Weights of a small transformer language model.
Training: a variant of Adam for these matrices, 126M tokens.
MLP neurons of a small language model. Each row is named by its layer, matrix (up: input weights; down: output weights) and neuron, and shows model dimensions 64-127. Each number is 128 + 32 x the weight over its row's rms, rounded and kept within 0 to 255.
After each neuron's rows, "fires after" lists the tokens most often just before its 100 highest values on Wikipedia text that the model never trained on.

L10.up396 [154 117 134 101 139 172 121 104 109 127 104 172 150 163 171 108 146  98 123 133  68 181 131 127 161 120 120 182 106 152 132 110 156 125 110 186 144 125 207 126 115 208 168 140 181  78 175 197 157  56  70  57 148 128 114 103 138 125 115 133 113 131 121 106]
L10.down396 [114 148 131  66 144 101 105 129  78 123 179 166  85 182  96 184 147 163 160 159 140 161 202  67 148 121 129 127 135 115 177 127 116 164 115 131  87 128  78 134 111 118  74  78 143 144 126 112  93 135 119 179 148 123 121 112 101 163 151 133 155 183 140  80]
fires after: ".", " was", "-", " a", " (", "he"

L10.up448 [131 141 123 142 133 123 126 113 124 157 133 149 165 114  97 105 109 102 123 145 121 147 167 152 145  67 126 126 101 159 135 165  90 120 154  65 121 153 121 123 134  98 145  92 126 167 157  88 182 138 122 122 146 120  96 143  92 150 151 165 129 104  94 164]
L10.down448 [113 109 139 102 118 153  91 140 170  99 117 129 112 174 184 124 181 131 137 106 115 114 177 132  75  99 111 108 145 147 139 183 131 180 165 122  57 149 111 156 124 143  93 164 108  78 153 149 126 114 148 111 140 115 177  98 171 161 133 121 135 129 180 116]
fires after: "-", " |", " Total", " Ar", "|", " App"

L10.up642 [ 90 146 101  23 179 121 124 109 128 125 124 125 177 139 105 118 111 122  57 184 114 118 119 125 144 130 104 149 156 129  55  71 134 157  95  54 120 127 154 127 165  85 156 144 167 155 191 115 174 117 119  91 146 183 117 164 148 126  71 126  73 171 167 121]
L10.down642 [136  89 109 175 128 108 167 139 164 168 128 147 118 143 127 135 177  95 115 146 145  99 165 118 146  68 129 109 144  83 157 188 112 142 122 103 102  92 115 129 160 143 100 128 103  93 126 119  76 171 155 114 165 157 134  95  68 172 112 130 147 150 145 143]
fires after: " in", " the", " a", " N"

L2.up237 [135  35 149  80 138 122 120  76 108 118 197 128  85 148  83 162  93  91  82 151 163 118 156 107 153 163 103 125 135 153  93 115 139 101 120 125  94  86 170 174 132 154 129  89 143 156 147 126 143 117 119  88 134 118 143 128 136 110 170 149  87 112 127 118]
L2.down237 [105 103  97 152  90 159 140 192 155 123 169 167 180 185 167 157 156 140 135 125 136 112  97  97 104 168 132 168 134 173 125 141  89 144  71 129  69 104  79  96 143 139 114 147 118 126  92 115 129 170 147 127 169 132 135 123  97 118  93 183 137  75 155 135]
fires after: " in", " during", " In", "In"

L6.up400 [133 133 126 111 100 131  90 123  90 144 111 152 173 127 138 200 175  81 125 155  98 110 106 104 182  82 119 146  82 119 125 101  43 142  61 135 100 106 103 117 148 146 206 120 115 168  82 114 113 125 133 112 172 117  98 178  98 139  54 122 112 113 169 149]
L6.down400 [ 88 116 202 112 147 155 153 152 181 122  85 146 149 148 189  96 140 160  72 134 180 113  98 157 124 165 137 178 163  87  98 149 136 189 125 137  88 156 200 101  79  95 139  98 141 115 135 135 133 118 127 119 187 149  95 108 114 152 162 174 139 112 133 117]
fires after: " T", " I", "-", " D", " d", "T"

L4.up716 [ 76 136 112 102 119 137 157 123 139  87  90 118 110 121 149 123 120 118 115 148 101 124  99  82  99  69 174 113  54 127  93 154  67  86  98 129 110 158 202 130 142 114 130  91 120 187 102 143 106 102 105 134 134  88  91 147 134 116 139 126 131 172 138 113]
L4.down716 [ 81 146 144  68 126 213 130 158  62 139  89 162 135 149 153 143 121 114 123 123 142  68 159 135 112 131 127 159 174 150 166  87 135  52 118 142  84 102 114 132 164 116  89 126 127 193 116  88  97 123 124  97 105 125 128 174 132 158 193  91 140 119  87 204]
fires after: " at", ",", " Minister", " (", "ry", "or"

L2.up40 [154 187 161 135 135 159 127  94 164 113 150 135 160 105 109 166 158 133 106 164 151 146 138 122  60 146  76  82 125 106 136 149  99  63  91 153 148 162 108  99 176 153  67 166 157  90 102 108  70 153 145  81 156 138 113 101 134 127 125  86 122 196 141 150]
L2.down40 [125 126 113 188  88  97 131  97  93 123 156  97 153 127 155  94 130 107 132 107 116 138  83 110 150 159 118  86 154 146 173 146 129 110 174 150 199  71 103 133 118  86 137 130 125  88 108 139  99  86 124 126 183  77 143 149 182 112  97 143 206 170 188 179]
fires after: " ", " (", " |"

L2.up254 [141 129 157 119 155 131 144  97 109 112 116 127 154  86 103 112 135 156 143 142 120  98 107 125 134  98 109 172 137 180  87 152  99 122 105  96  87 110 196 142 121 142 132 172 143 142 120 153  59 133 185 103 134 108 135 146  82  77  84 114  97 153 113 114]
L2.down254 [100 160 104  86 166 126 163 149 106 171 146 169 178 153 136 111 160 116 130 162 146  96 167 101 114 149 125 199 143 103 107 125  79 151 145 166 125  95  81 135 211 185  86 168 144 145 140 127  91  84 112 129 168 157 107  68  83 160 153  77 158 105 130 135]
fires after: "0", " (", "1", "2", " used"

L2.up682 [ 94 137 114 116 138 124  95 164 189 100 108  98 183  76  60 113 122 159 115 191 202 130  93 119  81  94 142 127 132 105  88 140  96 180  96 108  95 112 165 106 124 113 153 100 142  89 101 116 145 112 113 134 141 118 113 115 158  90  98 141 159 143 138 130]
L2.down682 [191 143 193  97  61 102 121  91 120  93 135 101 102 123 189 159 117 137 134 107 106 127 125 110  57 135 101 126  88 137 151 134  66 188  84 136  95 196  31 129 108 190 109 115 114 145 120 128 156 161 119 129 146  96 115  84 202 112 141 138 131  95 163 118]
fires after: " United", "at", " Russ", "g", "c", " Roman"

L4.up680 [120 129  97 106 111 112  97 123 133 129 103 164 177 110 105 144 134 183 151 136 163 132 104  93 103 136 116 163 144 114 146 104 162 146  97 196 147 110 109 101 108 125 199  65 117 120 141  98  97 126 158 122 159 139 104 169 128 159 171 130  90 172 142 152]
L4.down680 [104 168  78 125 104 133 127 113 140 161 145 154 103 106 123 174  88  94 128 127 114 168  95 144  73 161  99  85 174 122 168 103 102 121  85 147 157 116 102  91  74  69 167  94 128  93 124 105 110 103 162 134 122 107 135 119 113 187 102  96 163  91 139 136]
fires after: " ", ".", " (", " the", " One"

L3.up95 [161 125 115 121 111 158 168 150 149 169 153 157 118 111  98 171 149 103  58 149 201 106 175 156 101 120 148 122  71 184  93 140 102  96 106  96 128 100 126 113 172 129 169 116 154 110 185 126 108 122  77 138 162 148 141  63 116 164 121 163  79 130 139 131]
L3.down95 [154 111 185  88  65  78 105 149  38 118 135 126 178 139 164 176 157 111 143  91  53 145  69 105 120 182 107 144 158 180 141 124 145  74 119  82 152  42 135 134 125 168 154 150 144 132 120  84 107 136  97 132 163 165 194 162 152 129  90 147 156 122 128 103]
fires after: " D", " d", " p", " b", " c"

L2.up440 [ 89 191 149 135 152 159 133 120 164 129 177 110 167  52 113 195 148 155 113 201  98 162 125  88 132  66 170  92 135 165 112 127  94  77 108 170  87 117 133 148 160 150 124 117 173 169  43 104  95 164 138 159 120  91 123 156 145 132 112 157 104 156 181 159]
L2.down440 [115 132 127 114 142  93 144  79 160 164 109  76  98 109 149 137  97 143  98 121 128 180 154  98  97 102 109 142 116  90 152  97 100 101 121 148 107 180  50  72 124 133 135 160 128 170 160 119 147 167 233 143 110 137 112 129 125  62 123 130  85 132 169 100]
fires after: " Russ", "g", " Aust", "eal", " Country"

L4.up779 [166 119 152  94 146 147 130 162 124 111  87 126 162 127 126 148 146 124  99  87 132 120 151 129 122 151 149 137 167 163  96 122  86  40  80 124 105 156 151 154 157 112 116 154 130 120 170  88  99 103 102  96 115 169 149  96  64 159 113  85 114 154 139 164]
L4.down779 [145 116 168  92 104  87 142 139 137 173 114 144  97 158 142  83 137 115 119 109  97  65 113 112 125 122 108 201 151 139 130 125 123 129 193 116  54 129 119 186 155 138 154 169 139 124 109 151 113 101  75 206 136 136 150  87 119 106 138 114  78  88  82 118]
fires after: " D", " p", " P", " d", "ug"

L2.up836 [107  79 106 123 128 126  99  81 134 109 161 152 128 153 152 169 172 126 119 116 117  69 126 155 133  87  73 130 104 107  74 117 136  86 130  75  51 115 184 108  78 168  97 121 151 131 107  73 123 147 106 141 127 109 140 114 173  96 142  94 164 140 154 158]
L2.down836 [ 99  91 133 166  75 123 118  87 147 170 161 185  97 114 130 117 143 184 154 113 120 167 173 134 120  78 114  89 190 191 116 131 147 141 136 105  80 166 142  88 109 106 112  91 107 205 117 150 129  89 107 166  98 122 124  66  94 127 110 134  56 134 141 122]
fires after: " was", " w", " pl", " f", " c", " is"

L2.up889 [142 108 106 106 131 153 115  47 127 132 157 125 114 119 139 161  83 140 125 120 154 114 162  91 144  68  69 185 141 146 104 120 145  95 107 134 116 163 113 135 147 183 149 123 111 132 151 139 127  66  87 151 158 119 134  65 165  99 134 148  53 113  82 134]
L2.down889 [178 158 124 148  94 125 138 105 150 122 167 178 135 127 119 153 111 125 153  80 151  89  87 143 191 179 123 100 155 145 141 165  74 109  94 118 170 136  54 177 143 113 120 135 111 180 144 150  73 137 162 117 137  86  97 109 137 171  87 161 110  93 175 155]
fires after: ".", ",", " h", " one", " wh", " served"

L6.up801 [172  96 162 141 131 159 127  96 121 173 120 141 128 134 120 140 116  98  88 134  94 128 109 160  89 146  87 106 107 121 114 133 132 141  72 154 180 133 170 144  73 144 116 134 137 155  59 150 111 132 109 112 140  72 135 163 171 125  79  96 180 112 118 174]
L6.down801 [132 123  88 167  43 115 129 186  88 157 129 143 171 157 131 134  87 137 147 136 128 150 145  84 115 170 111  88 134 157 145 121 138 172 143  96 151 147 158 132 135 151  93 143 109  96 142 143  95  78 174 144 178  76 161 139 154 140 107 171 107 183 145 153]
fires after: " ", " (", "–"

L2.up472 [126 135 151 128 139 134 100 180 109 124 133 108 143 109 106 137 142 109 133 169 105 104 113 139 144  98 128 165 152  88 135 149  69 138 115 122 169 101 120  74 142 131 114 167 123 137 176 103  76  99 154 126 118 178 169  85 130 105  63 165 144 174 152 139]
L2.down472 [145  80 152 117  94  89  86 146 110 133 122 116 103 148 154 188 149 158 127 128 108  94  88  73 189 138 135 129  90  77 188 114 122 151 156 109 196 125 172  91  89  80 124  61 159 164 107 115 131 138  90 190 180 173 106 119 165 108  83 125 167 131 138 119]
fires after: " T", " (", " |", " Sw", " Y", " M"

L2.up722 [176 129 179  74 157 112  82  95 128 125  98 139 112 156 187 137 170 167 122 105 123 103 110 140 147  65 129 118 100 123 110 101  85 131 133 149 115 187 110 115 144  78 182  89 136 164 178 162 117  86  93 102 171 165 152 120 115 110 134  65 131 120  91 123]
L2.down722 [140 144 139 165  96 196 199 208 153 132 155 163 118 149 124 145 107  99  76 132 121 159 171  85 115 132 177 112 122 163 184 126 124 118 114 139 139  70 118 126 123 136 111 216 166 108  79 110  74 129 145 115 104 108  64  87 112  90 117 113 181 145 151 138]
fires after: ".\n\n", "==", "\n\n", ".", "==\n\n", " ==\n\n"

L2.up916 [151 105 112 107 120 101 139 112  99  55 150 148 166 103 116 122 145 110 103 134  98 154 137  94 122 111 117 120 114 148  87 172 128 169 158  53 175 110 200 175 164  55 164  99 139 126 135 176 190 121 214 112 144 118 114 192 204  80 147 123 100 139 126 136]
L2.down916 [163 133 107 111 132 157 110 157 132 150  82 165 132 106 103 112 104 126 156 139 135 131 184  88 144  31 116 134 126  84 163 150  91 107 140 102 151 147 109 106 112 212 142 115 126 145 163 100  98 174 108  84 188  83 125 165 107 145 153 164 179 156 119  96]
fires after: " the", " in", "l", " F", " L", " D"

L2.up277 [153 136 104 124 160 152 125 104 157 165 185 121 151 133 122 157 129 111 175 120 126 130 110 146 148  95 165 137 156 172  74 169 137 109 133 186 102 138 120 123 130 109 149 116 135 125 165 114 130 125  67 137 131 151 163 119 113 121 180 120 152  99 155 154]
L2.down277 [131 183  97 122 159 114  98  85 129 133 102 183 133 119  99 125 141 100 126 119 112 121 134 115 137 111 151  63  89 154 140 101 125 150 138 146 133  83 120 135 142 140  56 113 174  66 113 121 170 145 114  63 124 104 166 156 179 151 164  95 153 146 162  81]
fires after: " |", "n", " N", "-", " ("

L3.up43 [154 169 179 112 133 155 131  98 147 113 104 128 154  78  85  97 164  84 132 207 110 165 162 101 117 128  98 156 143  65 125 158 103  80 106 133 110 172 127  99  42 170  93 174 125 149 101 120 105 110 130  86  82 194 153  75 162  62 116  70 155 120 135 121]
L3.down43 [138 102 111 106 120 101 164 128 111 114 162 108 154 163 117 168 126 118 100 185 117 122 138 179  86 132 125 115  74 109 165  82  96 140 154 112 153 213 150  86 167 111 126  90 177 160 111 153 150 151  88 152 137 102 134 113 122  89  74 105  73 103 116 130]
fires after: " R", " Al", " al", "x"

L3.up885 [ 96 151 157  60 151 142 104 172 153 112  76  87 104 161  90 132 106 174 145 163 103  90 144  72 189  76 115 112 113 140 123 106  89  95 122 119 133 188  94 112  88 175 182 133 133  87 121 101 115 138 136 106 196 163 182 125 128 117 118 100 123 130 120 136]
L3.down885 [137 135  60 143  74  81 174 160 156  88 115 172  94 165 166 164 155 143  60 186 113 216  85 123 152  87 124  48  45 149 155  85 102 173 160 140 106 147  71  78 115 198 141 116  91 100 119  77 110  95 146  80 134 142  94 170 140 127 133 142 111 106  92 212]
fires after: " R", " M", " r", " J"

L2.up248 [115 126  96  86 120 121  98 135 137  71 145 133 174 143  54 126 150 129 146 121 111  79  88 101 110  90 101 159 140  88 107  63  82 114  62  99  87 110 173 152 106  94 158 149 134  81 131 114 127 122 153  76 173 147 128 147 138 145 161 149  99 126 140 145]
L2.down248 [ 97 104 122 155 175  93 178 122 127 122  61 133 124 150 158 115 124 103 169 150 111 163 156 123 129 117 115 133 138 159 160 157 146 154 121 155  67 108 142  69 184  93 202 119 150 140 104 183  88 132 112 102  90 130 117 165 150 132 109 141 153 124 116  84]
fires after: " ", " the", " in", " of", " a", " C"

L6.up59 [150 103 180  93 143 111 111 165 120 109 106 137 188 114 176 138 209  80  82 120 102 122 160  99 139 108 123 133 110 199  66  80 125  93 104 185 119 127 128 131 161 134 175 133 190 172  84 112 190 125 176  85 156 143  94  90 137 187 116  70 132 181 168 130]
L6.down59 [150 151 155 112 141 183 111 181 175 143  67 104  90  75 115 142 135 155 155 164  79  79 164 104 105 111 137  99 161  97 136 157  96 178 130 143 174 109  81 125 131 117 144 157 154  50 147 139 143 171 139 138 171 143 145 118 119 113 166 137 159 123  88 140]
fires after: " d", " D", "K", "D", " V", " K"

L2.up678 [138 118 177 152 101 138  92  96 129 135 115 140 156 144 224 148 157 116  97 159  91 123 114  42 120  91  75 131 117 136  75  98 111 105 100 110 101  83 223  80  89 152 109 180  98  99 161 112 155  85 151  87 130 141 159 116 142  73 164 106 128  75 192 149]
L2.down678 [148  96 137 138 158  99 165 129  76 120 135 186 136 105 119 129 109 167 135 125 121 146 158 133 155 143 113 172 120 134 127 187 120  89 156 120 182 147  89 149 101 133 139  81 123 126  69  84 131 155  97 147 112 112 120 113  82 119 106  83 125  69  63 134]
fires after: " was", ")", " is", " became", "d"

L4.up857 [119 156 164 130 177 102 116 121 105 118 122 122 175 128 136 150 175 198 120 150 161 114 146 121 213 125  52 123 119 196 130  82 104 142  82 144  90 137 180  92 165 138 155 170 130 162 140 148 114 109  97 109 113  93  80  66 131 118  88  96 129 142 159  77]
L4.down857 [127 134 100  87 113  61 119 116 161  94 154 150 101 106 143 135 139  88 148 145 178 128 134 121 113  99 143 154 163  96 158 139 148 125 117 158 130 154 155  57 186  97 109 199 108  93  86 160  76 108 117 168 144 117 179  87 105 204 105 180 149 117 168  96]
fires after: " ", " (", " eng", " \"", " of"

L10.up364 [160 111 127 116 144 145 100  76  89 108 203 179  79 124 168 122 144 126 183 160  74 171 133  85  90  71  77  81 129 131 155 119 114 178 172 136  98 108 186  89 151 122 106 141 166 103 139 200 100 125  55  90 177 171 111 148 128 118  97 107 125  99 132 101]
L10.down364 [101 117 159  72  62 108 146 167 110 140 165 212 111 101 122 156 105 129  67 184 124 127 135 147 147 146 125 116 151 126 152 138 151 106 129 112  95 135 150 165 178 120 160 119 153  95 153  93 113  93 128 145  44 123  77 121 121 155 106 160  84 137  76  68]
fires after: " \"", "==", ".\n\n", "==="

L2.up750 [112 171 211  96 128 125 124 165  86 132 178 117  81 136 109 192 143 132 166 161 151 118 149 175 101 115 124 162 136 108 121  91 112 130  97  81 132 173  94  55 107 168 178 106 105 166 107 121 122 121 118 114 153 121 107  60 116 120 132 121 170 176 113 100]
L2.down750 [131  83  59 160 147 163 174 123 155 133  98 134 115 151 120 146  55 158 104 160 102 153 152  49  57 152 162 117  61  99 217 140 131 159 155 137 143 105 151 170 146 106 119  86 129 107 162 133 144 104 110 126 124  66  78 143 120  83 151 146 133  63 142 129]
fires after: " (", " |", "6", " \"", " "

L2.up502 [102 120 125  71 108 110  89 139 114 155 129 131 133 102 124 172 166 132 131 101 149 103 117 106  99  42  67 186 120  82  95 132  94  88 120 155  67 154 113 177 155 159 142 100 107 136 134  90  70 114 170  59 130 118 167  85  82 101  70  98 157 144 151 115]
L2.down502 [ 84 175 128 103 124  77 155 110 117 178 149 116 126 140 110 123  90 207 121 116 130 121  86 104 111 136 143 143 117 152 138 117 184 137 142 161 140 132 175 143 141 138 126 142  77  65 164  93 132 121  86  47 123 134  96 120 114  95  76  95 218 119 127  94]
fires after: " M", "A", " (", " U", " ", "M"

L3.up276 [153 119 166  95 173  81 147 150  74 164 128  88 186 140 114 150 150 153 101 107  81 105 150 154 102  95  82 156 145 155  74  67 110 118 108  97 142  88 107  93  93  98 134  80 138 158  71  96 131  69 126 131 128 184 103  81 169 140 112 133 142 152  95  87]
L3.down276 [111 118 160 144 193 106 127 142 111  87 103  66 125 128 137  70 167 164 180 104 117  88 112 141 178 133 140 116 175 128 109 150 124 128 135  85 120 145 144 144 133 173 170 124 101 111 138 142 134  93  78  68 150 134 157 102 108 123 171 132  89 136 123 158]
fires after: " E", " d", " T", " b", " D", " con"

L3.up620 [106  87 202  70 137 106 164 135  85 133 127 101 122 140 134 155 145 121 158 147 123 189 163 107 113 107 104 143 116 141 101  52  84  84 112 103 134 158  90 163 108 105 145 135  91 124 110 164 168 151  95 170  98  95 166  89 178  79 142 120 173  90 123 125]
L3.down620 [120 135 117 130  71 139 168 102 156 125 125 181 145 195 119 162 134  56 134 161 132 153 132 126 123 215 174 135 118  98 203 154 152 140  92 164 163 165  84 135 117 118 190  97 119 189 141 158  94 130 139  53 161  56 109 131 174 140 182 130 156  66 119  96]
fires after: " ", "-", " \"", ".\n\n"

L6.up129 [147  97 209 131 151 149 125  81 106 111 114 144 131 149 127  80 198 117 127 173  99  88 158 112  89  47 120 135  46 115  79 155 117 113 125 108 132 187 123 102 128 127 125 109 123 173 128  99  94 126 101  73 146 139  68  86 140 140 146 114 186 162 167 144]
L6.down129 [123 150  86  90 102 147 139 164 132 100  69  78 122  97 122 147  85 117 107 127  74 192 117  99 145 158 133 122 125 132 149 168 113 167 110 150 128  54 138 115  95 167 130 145 120  96 161  83 171  99 161  99 125 152 160 160 164 150 132 104 119 150 141 165]
fires after: " |", ".", "as", ")"

L9.up862 [ 99 108 152 163 162 128 155 136  78 110  68 163 163 114 139 134 103  80 183 165 106 119 157 144 168  70 121  74 174 135  49  70 126  97  96 120  97 118 146 175 160 167 135 155 184 131 125 107  90 121  44 123 124 137  75 129 102 117 112  84  75 138 123 153]
L9.down862 [124 147 143 131  49 196 139 162 121 110 134 110  87  87 113 137 142 147 145 173 150 149 116 129 141 150 122 187 105  89 137 141 130 127  79 140 100  69 139  79 157 148 178 123 147 132 129 100  99 155 145 127 144 180 175 134 127 111  96 128 114 143 145  95]
fires after: " |", ".", " v", " T"

L2.up161 [ 51 111 156 123 134 169 122 126 116 109 113 126 114 101 176 103 181  89 173 121  85 141 104 169 133 134 135 130 141 190  82 103 117 120  73 135 102 119 109 105  92 164 145  99 163  78 112 211 140  69 129 122 166 175 126  64 200 131 111 145 122 144 167 157]
L2.down161 [128 175 128 174 139 130 117 167 115  89 138  70 190 134 131 133 103 131 109 141 110 103  89 107 106  98 130 153 104 141  90 190 136 217 166  86  95 130 168 178 131  74 125  81 121 147 103 151 140 128  93 145 104 167 122 152 169 130 111 119 170 113 134 144]
fires after: " w", " W", " sc", "W", ",", " h"

L10.up12 [129  81 125 127  91 145  77 100  82 101 170 126 148 123  73 155 127 157 156  81 119 115 142 147  94 124 138  91 144  97 105 104  78 106  89  80 221 203  81 144 139 166 110 136 186 181 165 131 147 140 148 137 102  99 132 185  93  87 111 144 116 165 134 113]
L10.down12 [ 84 150 156 110 102  99 173 154 102 124 121 113 139 153 148  72 150 174  94 109 167 154 107 110 170 162 149 124 142  63 115 121 103  83 183  78 193 175 156 130  70 128  91  91 221 144 107 114 142  85 133 108 103 131 151 150 117 119  76 112 169 106 112 116]
fires after: " |", " to", " of", " and", " M", " v"

L3.up120 [ 75 121 165  71 163  98 107 183 107 133  96 134 119 151 145 156 115 131  94 162  95 109 107 188 122 115 153 119 218  85 150 119 102 143  96  82 132  99 131 121 158 158 159 124 121 164 144 143 113 116 147 101 147 156  70 101 120 129 160 138  58 118 149 132]
L3.down120 [136 134 144 125  93 169 197  96 183 137 160 115 159 195  68 127 102 165 115 149 103  57 107 128 118 143 117 102  58 101 218 123 154 111 146 135 141  82  74 180 121 141 103  83 143 118  97 138  55 129 124 104  95  76 122 101 186 181 110  87  99 145 186 222]
fires after: " ", " |", "2", "8"

L3.up717 [103 100 139 124 153 130  44  99  58  67 216 134 127 134 126 161 144 110 110 156 123 128  85 104 162 133 109 156 154 131 106 101  98  98 132  66 174 136 109  81  99 220 147 148 118 136 106 109 144  43 102 119 199 182 128  98 179  96 129 190 103 145 145 190]
L3.down717 [155 113  85 151 109 127  81 137 136 106 149 127 117 104 171 124 146 155 144  87 191 126 116  89 152 187 111 107 142 103 150 179 150 180 127 120 197 147  72 197  87  99 128  68 135 200 134 183  76 103 150  99 103 156 125 133 156 141 157 206 134  96 176 104]
fires after: " h", ",", " M", " I"

L6.up478 [113 148 120  92 129 156 115 120 155 126  88 142 166 168 129 101 132 183 110 176 141  92 134  72 139 134 128 110 168 127 142 109  84 115  88 133 107 130  91 116 113 118 120 170 151 145 128 121 179 126 143 191 160 179 129 144 199  88 120  87 114 168 174 116]
L6.down478 [132 172 126 158 104 109  69 109 143 125 157 146 120 110  73 156 126 117 101 117  97 119  83 155  84 159 208 141 110 116 130 157 122 186 159 135 121 154 124 123  76 191  91 101  74 121 131 123  78 124 118 142 155 118  58  92 102  89  89 157 128 154 179 148]
fires after: " M", " J", " C", " H", " Ch", " Sc"

L3.up179 [138 118 194 165  83 111  95 133 166  80 139  91 164  72 101 185 135 170 101 103 157  89 169 112 135 159  72 150 141 140  95 114  70 111 109 137 115 126 107  98  91 202 171 140 155  97  69 113 105 151 131 134 124  92 131 123 152  97 120  88 129 124 121 106]
L3.down179 [162 109  73 172 119 140 192  99 176 129  89 130 175 120 154 123  65 197 100 141 138  73 115 150 120  92 188 112 122 109  99 171  84 149 134 152 122  97 134 148 104  91 121  98 198  71 156 189 145 156 124 120  86 101 115 126 152 100 168 126  82  56 131 151]
fires after: " (", " ", " M", " E", " W", " N"

L4.up352 [129 112 154 147 121 152 140  73 102  97  84 148 165 197  98 108 118 138  97 179 120  74 187  99 168 118  78 163 149 127 138 139 146 136 110 120 175 151 114 181  94 118 162  72 126 197 152 117 170 150 135 124 150 105 112 135 106 165 127 119 112 127 148 182]
L4.down352 [123 106  92 132 169 185 177 172  54 125 124 164 144 137  91 156 118  85 193 123 118 117 171 150 119 118 118 169 146  94 130 125 142 169  77 127 111 111  90 112 144 101 135 101 104 141  83 162  76 136 177 127  71  97 179 128 138 121 128 185  95 117 155 117]
fires after: " one", " the", "9", " in", "if", " s"

L6.up766 [147 154 160 150 116  87 135 117 124 104 134 143 134 158 121 124 191 206 153 147 124 165 118 123 189 106  66 157  97 187 168 132 144 161 127 115 113 166 105  47 110 118 141  70 132 100 174 104 104 122  93  96 148 103 167 104 157 146 105  98 145 115  76 161]
L6.down766 [126 126 108  92  88 114 107  61 134 147 160 152 159 125 120 126 127  90 178 143  67 122 164 118 132 151 102  99 134 103 141 181 150 168 105 156 163 117 108 100  96 142 136 175 188  99 153  63 115 126 143 155 166 124  89 120 100 101 130 159 121 110 146 133]
fires after: "\n", ".", "-", " \""

L2.up363 [ 88 153 154  96 155  78 151 168  87 132 105 114 141 121 109 118 175 121 163 189 114 118  90 116 119 113  45 136 142 203 114 172 122 145 125 114 148 159 123  64 124 205 128 163  88 160  90 105  74 121 133  48 117 139 124 109 124 118  74 112 179 189 104 110]
L2.down363 [101 137 148  80 118  62 152 119 144 131  96  54 144 217 135 131 191  95 137  91 134 115  90 113 115 122 113 114 126 146 118 133 160 114 174 167 148 122  88  45 170 165 122 188 136 146  83 110 154  94 104 147 101 103 135 131 157 112 122 178 170 131 139  82]
fires after: " M", " N", " (", " n", "U", "2"

L3.up795 [177 133 137  76 112  95  86 135 120 207 132  97 133 144 132 182 146 164 143 147 130 190 167 118 121  95  88 117  90 133 145  76 144 116  63  86 131 128 134 115 131 156 174  80 131 112 130 148  99 123 106  94 151  71  94  96 131 153 151 102 118 167 135 132]
L3.down795 [116 147 129  72 141  69 144 121 145 199 157 127 128 217 118 172 127 150 117 143 193  88 160 129 105 153 114 114 150 144 160 100 154 143  98 110 136 150 124  81 106 102 177 118 103  96 129 114 117 127 134 135 120  82 133  95 121 178 146 102 176 150 120 151]
fires after: ".", " ", " \"", " ("

L6.up806 [119  89 130  47 124 118 107 160  76  93 108 139 162 129 114 146 167 157 130 147  80 212 159 138  78  45 112 150 166 113  84 163 113  82 128 135 147 128  92  79 135 106 145 127 106 137 113 135 150  92 100 144 157 137 128  95  96 160 116  84 118 141 168  65]
L6.down806 [171 156 105  87  80 144 158 127 104 155 130  63 138 163 146 153 105 129 131 176 121 147 152  51 162 129 162 129 126 178 144 135 150 106 110 113 114 130 120 123 101 105  87 154 137  75 140 103 122 119 146 101 126  96  81 123 107 101 155 162 103 119 148 168]
fires after: " ", " |", ".", ";"

L2.up197 [ 83  92 125  76 163 133 132 126  49 135 202 129  73  89 176 108 139 177 160 122 125 131 130 125 121  62 132 201 145 134 125 101  89  96  64 129 121 159 201  72 129 106 161 126 127  94 146  87 111 141 115 102 177  89 106 136 152  54  91  93  84 121 146 103]
L2.down197 [159 139 121 134 134 159 123  78 138  93  65 119 157 168 116 107 152 115 138 138  35 144 133 116 118 167 150  94  57 102 121 104 153 156 147 153  81 146 101 153 143 108  83 118 104 134 147  80  93 203 138 173 131  88 167 146 152 141 154 164 153 134  71 168]
fires after: ".\n\n", ".", "-", " |", "==", " ("